Weights of a small transformer language model.
Architecture: RMSNorm before each block, untied embeddings.
Training: a variant of Muon for these matrices, 862M tokens, 6576 steps.
MLP neurons of a small language model. Each row is named by its layer, matrix (gate and up: input weights) and neuron, and shows model dimensions 128-255. Each number is 500 + 50 x the weight over its row's rms, rounded and kept within 0 to 999. Numbers have three digits each. A neuron's up and down rows have the sign that makes its largest values positive.
A block is one neuron, or neurons of one layer that tend to fire together. After each block is what it responds to, as a language model described it from the Wikipedia text at the highest values.

L11.gate428:495467442458435473489508433477496493531508402478534487511450651585479486414522454457525467461523565534496438434523464535494469494514506499431541442532459502473507465444411464424458548532539560447479451486484467497403506522571537504519477584480478525626584462543451478526543405490522597445565549437452500498608468572526406499528493555529499527556435545485524565498490421531565437468493
L11.up428:515635529508426492409562537554534505476676475504439493507565521534571532475472466455536486446567506476561457465468556491491444458438413542513533577466516400409508528570423542457512542560565468524459452478482568542514497539562417479402552516526603406442468436552565529503460607477585522491527521493496594538494517506491520551584477572539508473455471472538567551480603536468529488496466
L11.gate548:544531447505445559569488439548514475540517519499481412515501504549411484408485456464437493556541550538510491427376485491440577450434580513489486514479567445529380531402485579434538442485499510499498537591566520477436529598530515492457470465490537525467547531486579503469590461511585464563406487516479523457492480538467533510516454460587545555463465464560485510479508487455460533606418
L11.up548:461470467407451471517430489481467432460425525469499559477497475456514555478556480489566446559620386571572470560498573539466525436396576508551516527479478500444434445568564524528548533484462497489483449524487468411514497487497492493471560501410533532490515592565475530564483491385538514547447573516526446451438418485567490520544486404523532563430507427490493520480519581502567572489500
L11.gate618:550478392572404501517482501553533412454508485417517408426527561618470484620467434507518570425565484487474545495444500587479414497533603487558417459403513411503491539508508528478468640449499533497388519600459583493485501449472455541475547446499583444462536428518574538514493514481492511502448532491581509526524502487615481433455580650506562523493456529462532490392526433539514513536532
L11.up618:438445526502542520490464473450394440551495536439519509470585443472500515431597549517489496560542562574528515478446639474444583521401570519532548517467506463475531501452574523494438530403566506527566429460480558483541530438434488592458416534448567511588413525526503524495601514426480508481501541500510439558497510502494592541513491463557482590435475557412581509577514379542513515571557
L11.gate664:380531465561461504526475573458514547549469476509460461484494558429518474492409523535466508495483492466439475554515468540529429503511548442465390434424546447516536519459507519488519509479562502502409515462443450493431410505509415536509475396587580534557494529486455507427469547430579560414518450523464499531447535589521452558661473525433455499462485479516429508486512550602536406486473
L11.up664:549553390536495487402460489525523544504404501599429533464486474526444443443544389486481565539508580457595507506500555445524537472478525465447491525492506499529513477553501501506513426505501567497406486513408465415465440380530530517555562481431508461510555384528520487588491478469578524461523572523477496508546468480485512490429499577567503482391588448451424534389511475496504544547503
L11.gate935:466552462563496485478511504532548499475417524486461569482593458492468437458484465507535510448569488586545469482474522508368528439485544553457494527459570480466448392404506538420431579497479468603429497478479500491569551489478538438489385510444534529518617514495493537478482442365518529489448523518417568446540507462537448469559633464503515598475505495455480599502520448435550473382470
L11.up935:504559488530531352495641517407494482615544571502473519427556472551503470455517455601448524420505570463520493490496523477531499517569501593457546501468516562481521527476528523503494533489440477526465480442480409476503515513549487556490518497575510573569535519446501437520576501551569490565536405539549484512557560586563499439490475453467577526459485517543478510487500475528498509552464
L11.gate982:582465475601481554451400494507503481439522458517605486421567477459533510584555555540503491502554466581452514514513507441470558431567552482481456420613587451463459471471358458487524498438484495532417550493553506589500456507536499518560475574537522412526518428473458530499457507498507497535439490533427401609431522493512535576492578493495422469535546526510467524509412473521448442457510
L11.up982:464519597506496519519546457406509499645416569472515540461464442486497553531468540515522468466509563473506572568408487428481563506412538451512445431418470590433600514483519555637535529496577586502480582508548507419452596464455525453525497455535518545525486522513468481416438520493444538460458601487530452628405458562517461522493467560534547472461497455456499492499568463502546520463478
L11.gate1508:453438557431496535487563444496455501609468439515521483489498545525416413539591490514510400530529499565488458482549497512412462435541553534491654546466468492506601426526530564454499527530485457454463505445510468576490462497440523517535502534500481516515443609538500515548600487381477396464514451507497513515496440516498529516386543464542497500511602468577505563605467535550466506478565
L11.up1508:505473536613492384496484423484492476584464501579561469584474523513475525526479501569462498491613424487416434475496565508461500391527432505457560526488536512525495566512580520441456513504522483587488549532539378581453504498474498488572523501544391526448461560522433482526457501467521467473474526463537487473516478546559549589486484494601508419471554488507483527512451502502525531461575
L11.gate1511:521586521589458445431480479451443616428373492468538487485555469578459475479520531505538470477517521578523505548456420465504519416506408431568441461535472537434470518529463550388414495459482595548471497536523436541518381456481551576499503445485445508529456501563524552550417508521485452551556429484485448522512566480502543452482555410401493553485527540524451564488574520439437503469459
L11.up1511:507557522541462524515421425583530571502454518492454454447531494496497492517571551426523443521452531471497532497483441514454523489432558557450531582452504461565432415492604412459460464470529411490527561505319422527510495557611517468485481584581589548477443469513628520505477536498518570584511429438542496453510514491602502408515625559566471447502489479498441534520447573489515535484460
Mid-word fragment pieces

L3.gate14:486548593514579455496446469461575533543416503521426454520525417520507431541500508532466356520439510407535453513582575616495498509419503550492537496525472494481530393508458466413438574481504588487472430462493507511556482419531548472531427480445557483534561494524431537497542498423513496508594497427551460538467491515400529594469461551521543448493499533426463526509542459478563498463406
L3.up14:507482550447582460555474445494580443536384493498458489384518406437508456604457516428457565551541511435557501508543511540515531474505504459481518546456520577532588588494493487476448564511512559543359554512511502540495499537475526451522422534523507442520558541429456513517564487515521437521560589555478451483488454479563545615549540588478537501497519473494435462455504457468472501557366
L3.gate74:448488488533534552507476558456487499552513565486504523531537569500489396447521521470524457521501393539498489501477412508495411542491481515464546505489515448504592454487479531613491496533394475460491539469515492521435627512515531514553582547505483487549521488498525509538446479476513526477453489468479453538429491521441446562370429505428512499554495510435526546401493468501521471523481
L3.up74:510553549454463540442553376439571471418507495449475506519420477483581434413524506499419473472506475447478537425491457481487503398437447526533436488479466521594416614471380515480488442446429519561506450530513451493589505408458565455460513407505488543485478501499425545481467508540507451496553506546476488523525508471447391523480500518475506424474503458488605360484478533524521475518523
L3.gate100:604389507568593477545492516485502481498450495521573473444580483505576472445601561448535333544423429482460478432462521499617523531439496496467467510463459541615536491492486513581509457521539471472473433542442471583489565603473429476525445508486449588515441632561463461525457634507429482517490439589347531465537583502426566537484470505469512466563509414562554473523608509455532560570442
L3.up100:394442495481466479469458504490527430633522505572512442597567540499491523539394404510459387466443463444457515509516524434489439486465523471508437492507481472508529511481524526486391522453491503551532561470453458476450532455474442505479400480469391452431538587624512542557475505475524480542342507486405462582611564466406584567583525462493523496421460496545563391590495405425556502572497
L3.gate236:464407574460490521479480532477521491519459508523487463511494485418418535422447454542454498484527489485529505515558470496534473473557532468392492384484483562507545626451458505478558390396491578441458550464533537440566421542495574508588498524549489455533562534529498557473551532530488458483503424439463511534475541442490494481530453436543572509526473602389502421518545461490464457513584
L3.up236:358467450499646449530418477552559481508524534430472493535449427491490491461483393508513461562513494585547495582445519507552512527458481510563541502360549500499517507433492437516460526516488534497449508488505551482500420472485434459601455545580540505466498449516486579577480488471536597470502397538510635553552568521539539488585550560463540391533518548485484467546520500441514470481442
L3.gate355:439446510456500488473530576495464452502428562488554484577444524477529568445383496534504415514533423450537524553521452430458421573559471494483449438501502468526519488473405464470572508392540482456496507548573467505573467536536502477574472511472454418585524500486474472520524494511479505451593502465484565533551471481541581562479489573410389481460565563489472438423480523462527537477493
L3.up355:413469572452485470478555512540533461456409549501516521504482474551578541454413602437463480499585366550561415574579433504362553569482472465431467466518548491569504490497407423536508488500492434491449525490499539484589446537519485445579518504513461465561427556469507476463463429458467506496498497584554588558549521493522593478392534539457480483456534574499498426448506363444537516462491
L3.gate398:521491541483487416576583483535480445457429516547508460514564476546345516460460553420434431529601523474551500452502377559519510477446514508415486519489477571524459542510479486422516464570469543519509558527427530553522372468589536465489500486398571423484512540514591441499538447572461506529499520599520490607468462499579538531508506501537503530617435532529385559476559448434465570541485
L3.up398:547459499504424450548536492477570420533446474550521496495456378498386607454502488529540384512517448516506535513579461618519530545566501487445466527506505549483493495523384563481553531543505518438502484421450556552452438467558472488510503447464549426478620549518465519471451487521481510511466516528478453579481427440565519522613543551498406476492487471482465516552508430482466559545542
L3.gate940:451493550412550394391436526515483556578535441511501578505535482484425500632481462562485525381471498545513483500433457495516475514515552467518473498514481442430497519512527502521540495511534588508453473457495564534533590559450610535497527481508524599515522561562439494517494500483408484552446585402483463601441571558430553422447547569543483553528574471537555461547498477429461587467516
L3.up940:429523546576430529441518534578540436499470431523516441462531469432638500500536418466492522473504557537544596558467477534534550512565515496486526482521481528505417510485484563402443509489511575499478535622520509577456426474602583534556505579492522589528556476520461567592490509475440475513559469504437502570595517478479441492459497477466465512530501550440413391520503489555511474441516
L3.gate1258:567514534482524454517507552510586462597480430531566539519471384558457579439420474420461504510446427422527459478467508457476421514519555514490539457586495540562481438533456484480499593569481588464519453490433517557511536529419518485476513471512471498534509548479501548501431447503478536489516414543528427383518439547501467367551521497483577488516416442503388447507531514482514486483447
L3.up1258:499468569451465457498445541457552374531527532530588457448535466462485532442486487461441542487435558464567426545457495514527483537472473424479507353507604517578484488554524533457576525511560528475507486490386566549504461428601511472486423525527450453477524436510542477419520552458503494500604447487549516450410453553564490505542470575512532511543397453373470363457593481479446427552525
Directional and spatial words

L5.gate1533:485500475480529523462478485562469518544544521445456509465493529449491535424397558535435534526505493548479456472481499431508491580512456544472481502581551548585504411544441450400598518547528459568611460449553522497468510493455447483516496561549419490542464516461465540556492515542517564518403580555593494466531516517456537408475559491528512529461515555484473518511525479521502511514580
L5.up1533:582572502532530442343504484564494443467490504461493454431547471538529580502428508581560470526421432523580593504485568508478503563516487550524425583494438538443473383506492493503515472539496519451504447549499501543490465503490509600560539510561530608527528509552451557441443525554530489577449469439390426410520554478490485539510497520456562518368386483442444463513495460459479461635457
Copulas and word fragments

L5.gate1308:536447489480529461503519484375479639471494518488576484476556479475495519534534443563460578501483474496502414487475448571508583491528492474493517532467593520536425405529416474436479550536480448559521540609550475531577475534569386501436437498535571481396646448565472538462521575531610489601503424412499585484470482540491515513535520503442494600432545398468399514427534468466505495550581
L5.up1308:451517545480488529492512439491430509413520512525554553469596457531580563510446435506463539425496527452551546543483530567581437498500427541520551585402547479579518509532406459445451626578482481532541484550498475423571469464453544530374518482555523562445515478513478393452523617488615440512516428575465618477520477501446388491457524521540458532491384554492584541484660478435498523609451
Incomplete word fragments

L11.gate75:565564575399519494477489540640512594515555483438517509458506555514462518405447489523505659572552395445520618505556509515510493461518583468534454584559404474434555509576487547505542487462528457499421391532592522390568500504523491511506419496518574545558422423537471465521500473520540498492526561546504524476423496531542470443519531464538503555501465503488440422492539493497520457513462
L11.up75:469517549488468513483464496479549493502477521482486472469436514514484530516609507528488513411456472467546495556433577487569498491503458520455490484488501493580514491567502464516444449451574506493534585528543451497504387491563540462461544613423550513541467517555529556515471420476490399593460488533488505500526522538531491536513539392460580416583492484431442489471553491497522520544529
L11.gate239:456577516505541586518469475449470566528447501480489573505492509594534551516564490553532490562397427521543512395496466548524502568475544442541521521575516445507479536528566487514572596522493519486517426457571450522521431575472426515483488547593501488559437493477460569495503560508550515645621479591531533483505495431456496520499518484532398485507510499486505489569479486398472480523457
L11.up239:469565584537432488530525489535516435444475518439527490459502529460488469426508584509527494515460509509493508496614494503494568417454513551517396507516548514591548460497460450429523593490481488477416534415422528502406577506552507501562523593489447416450472520450553544598587470508531520505524527424581436499410507487516400462556564505484494495400489424475571472504453591567460423566497
L11.gate291:514500559567484518472510421538460588587491513497500557468557546455533578496528494528649553448533472505539503559550509510554430502475455481461526579493535553382521422479424464503497432539405530525401401490549505496520464516403559393488504527494490443432494518521537449435482613465553505592524519537384484505478579513572496488485567501487438526462419504552538402499534612476615454379562
L11.up291:575499523474490518581541428514532544526548493437563513473522534452496462532460461516565542540564412443493480479539521417467620465526456606524507472497474477479492501494465484479541564459534404453523490469509542489477490494538470462525512445417447510476394487448566543499471666567510482492441639456456529582510461540522547529458520471549483473493545524452481458571503488525547463502573
L11.gate606:468455594467487479488455445531533450507524548459606512464502537406486417619462495625450503545457515464619521440441508513495599491456499499546493529500509556530428563444480450541492532572486483512366390465530483522544571545478477465423378590527426570487548499534393567548555464516505516499577524460688448468458597452566541408545457452476562431575563476453521497380447441457478485500588
L11.up606:471428512473455481440428460474627478526550391460559539502601558508462471496460430504469436484489549571417493491490412568540576542538550406482610434400547550415552513620431526489516474527497498511512418662512492545479543494475456484546472570490485502491424455424498569619517516542438496578438550463476489593383534478450589497518547470574487472523518492381420529466486571445568492517458
L11.gate725:525462490547554496525462495493550517568525535424440525502531488560548515479430477449539537544495609544534479510446434429537503526482557515495502506461501479484588518477384534386450501496480461484496536508542540534565510557471549542528495538557518405529529573524525511523626410607506487492524511443515405532457598643441531336528491447582516451554497518442536555506597583544567565514518
L11.up725:507362488424500495491573413487488499475532531467533469451565519427427563508472539584580384481484484516436431461520493436509508577385536545502496459499493505530402593534518463469519541516466441470574516426414511543528429541408412467454467443375475482486510553466506538473505484459561488569468588480482444564415455492475539527544398513499466490498442513475520574475513502524509544480474
L11.gate1334:414490534523499538524501508469459487392513496506473467384452460549539522518457432590458505546380518539539500444570475390540508511482619571600489487470591564514563540394506587469439565433476430530482475504463465616490458631376545506531437544548461548513553560502553504464466484489605432533528399318485545509455515439480536481441521488535446456498451494492488507509527540502519449505520
L11.up1334:548398405568454511493456347527462533509477548498591496471569469553507481583465458478562568584455490464470589580581523435481402543474478517518354573531424566434443531572456590519443502493543474497482505459455490408442462621439552518509547546511538412472441504528540509520583547496479465540482521485494438488522487466472486555545570548620520458490443536564477551470452576451477482544589
L11.gate1379:447545439427594424558456508484524485524473480509579448437582482545471465533481507557472495493531526501517524495497517526474501473436488515553517580502553510489537471548463479536443531491431488543449538431498522491526472579537505491443459456451499459560549462462545473444525544486574528542442455464476541531451582548493510463516505473464491540507518465539429534504526549463559370469528
L11.up1379:434509554455524512485484568517444523461393553471510556466535427468430527469402524537612474551513467428539514551511520533483570444540487580563521555432516505531529489489506498470497513483554432568451510528398499447472436498512428436469416460551559512520519564540562514477501472418481525570438442539563517577438508560490559489544491493479537436481505531521481505548495575478483544494483
L11.gate1381:552554492545565509617571473481470485465512481441449457530395596512561496426514469553477527543463402498469562496430472519587499488456543537606540502407451462383502525449488396432459606408564538487482487469450592552499555544539505503429383553491631423505513524475448469502536541574473510547490600459511466501472475556467461545470561460495535516459506501468465482481535473601473510533468
L11.up1381:477507413513437508420527455492442506478454530568463496399431526430571433471519496551563513582463426539428532454498489430498508466501539481571536478501425440481507473515534458477455459418495499561579570532423531566537532486388407489507448539571529603517508530467532566482432428544530484578411431438551478446470453523512526479483521524352611529523449466534629524426557610549529498485456
Main verb after subject

L3.gate38:471565529559504481529511504521447502572516498472487457469500513487495551555531610477522533487467514452419470534432503462519468531567431589501514562586599491393487453534424575568424522530408496502495535558433549575559447614492485491477493545533549471429519435523567499484432469488548604515353510527519489562503512554529393499567496500493458552520470482601504533489392565389441608435529
L3.up38:471543477508552474585398471528595526476516467407491494500459570525455514531589472536494543569462519553419551452537469598444517481515449498491561565583597489495492551487523478496459390499432413486514570502483491404489501546476545433419608593456550522613503376563500488476394539506502514499445497562460462513425522443545452452492471539587568501440493485519512520526475506462418474474577
L3.gate188:457502522486476497457503509523521487455450570572550532446490517523457490550533462467545517424487462485488414502544554442532524577517499578532531481460422528515555585423424551584497435455503495550496602545532487444502486532524545471545506371480516505494451426583530550560488496489432505466520531508547518504460532387517549487499468530414552487430468418488450582541426405460604576383500
L3.up188:372510499560475534464510552464545560556460540558537471456527524450494523567476469456548571491537420464525555491500483499541534536492502461603519465541584456565539518558402460527517482447458442426431591545440502423447376466479495547520531479495529504597615453490480519560489533606525483440462466513587550481536497496487517517457421525438534520485479519478545540559346506482559556448472
L3.gate262:567508467536445523475450377511509467512480555470500591539415458553406522435440448495466420460511478530567474595558445521501532534413442436483481480508516506541447486438394480500457545507476516516391471542414511609487557486497626542454432497428491582464487489477449424571474477477497416472468437511397573508469576413500545418435449335503532450481488482495468525465555503529475514529517
L3.up262:440531483525410407472508446478507495471574555522457541539474416542521536375513404531478422526413527524513575477598481505495504549470411508558462479504498494614495583626431437520443513420459490493434501546478581547455485506500551516513431523422574533457473561535481532556444513512543434545558443526454473512493408520515535496501536489483522422382464431476485465508493525559444475534546
L3.gate322:557484409553519447565466433548433455505474565481411515494536519526534546479486409511498474542483540526478473564553437557534478460554459590476518529575509483504486372559564556524528587519542490501534481411536470507524491505544549468489536515472560517512449504497498504558459497567551417540496413521490491351450599593510480444443459538553613470351479473535458526545520473498623495452491
L3.up322:590545430569474477463480479508440535468549491544428418463510495572523470463569414560531536477492562482565453556447484451483375557524440483533428487565544518572479515434480483518476556457435547474480452502527518624479491534496530559513472516486516430539554493541553457533547515536516509508529419616518570453473531547551497414492482468463539519493519458495490466545447408481499499425525
L3.gate662:464515328553451479560461544502437475420530574497516543546561494498514553471422502552615432461546513503550508624523468548530541450539605493560505481506473493522530457462481498508553518453441473541514567598480495500528440391487520398495498635489554474505496437484470543537519517513397563410577442575390592500538475476419574462493471552558466463482526581467467439491506576510463515556484
L3.up662:514447482554431441468529533480479503487517503474450497593513507474432595504487519544541561567526500492468469552519509495518551448474519439524531510550506520479492532543564549535470486518433413456412501477497455443494569550589513455469532504459504502509492526381518503496503435502543520423424526551575531428562562494431593522463653425558426492444442481507473504444420561513526497461451
L3.gate844:441445507492462471452569525455484446521487486505473508525497519490391427512446548440406479466475477384485371549479558531427499557456527469550496581515526468503532510481495442463557501492557471555491541512553477553479523391452525528496462503436497504475522498456507449555530525504520453458574457513518395521535556531484440510515474482455461490479582503445421469459488538408503517498474
L3.up844:594494508505442466493414600523507473402576542546407435537530533561477482468415516459534471497520426478424463544436501506484463467453625494547518629426473533562481402475385498432571466562422439465548504494518466483469525396468674531465416485495474441541460475532473458453541502441386604471491445509453581463523489543534428509469564526520542467504458487495497519461534550438567509541436
L3.gate1087:497527494510447547558510535535494507519479603514389423355523424504478390513541644602519493359534480519445522521527511489455433460474468463457470483565500452523506475510444422550520465540407486510485520511455524440445458502507602445425418567478423569528446477450572493550468538458492483540469428482424482466422510431510539462458533530552490450537398452454479525533570425564471487468541
L3.up1087:563473463474466483490462489555409471486559482421527500438479492442435479516483550451501482424545521469449451543452454456549519563560452484417433501471532553563490404542433433511486423572473459498507577636489545513483482517542530503459481501480582453577465394421502499535417569512560535419439425489366523387507541477507575478490560458455489448458470417529567525518550536577523507459436
L3.gate1232:428517482421500539491489550414508488518494437491482458434485461505496506450573532509537432526410505565476519469565569446579490485448389469499598555489550560451477422609535555554444557383558446485465597450433485498517493484493516474429475513496453509509540448565532506489442518507545551537510451538570577437456536503522539585495506468540496526430479441483416451538440454429497467499504
L3.up1232:557606568484607570429490511508500517472426401513515443529502530421516438479491520467574476515511585568526454543614468414565533458461478446508564520414469550475488561615558493514609509464480560562492546446466416466552562529494520516522523540479427548466473471544529479484461558468559529438469444555477536439492503474530519486523562493480500517470446534466497549548515473488524461500438
Mid-word fragments, especially "pp"

L5.gate708:486499514440644563582418500590535474515503526468616463483437570467536619425585386515412509557530569471458537519466462631529558507518577500529457504518582560483525434503577508474527637548547509520503460535418562416519527565463418415512484480476601521533474492579549582418432540541443461462531517551519469527565477572490583535537480598533469464470543515498607450490559484501478461492446
L5.up708:505476458470591467569471453595526455447507522522433461463513498523510575533455459507513438462464514440570539505507544516514488561510523462610532461540594505476541552502513493549465510439516488584521506595501531583504459613482486549490425570550475511575395489505612487508431553561452476508528529486547545455592493574424492559488453644491555459467482546594476541399482457515395452537487
Function words, prefix pieces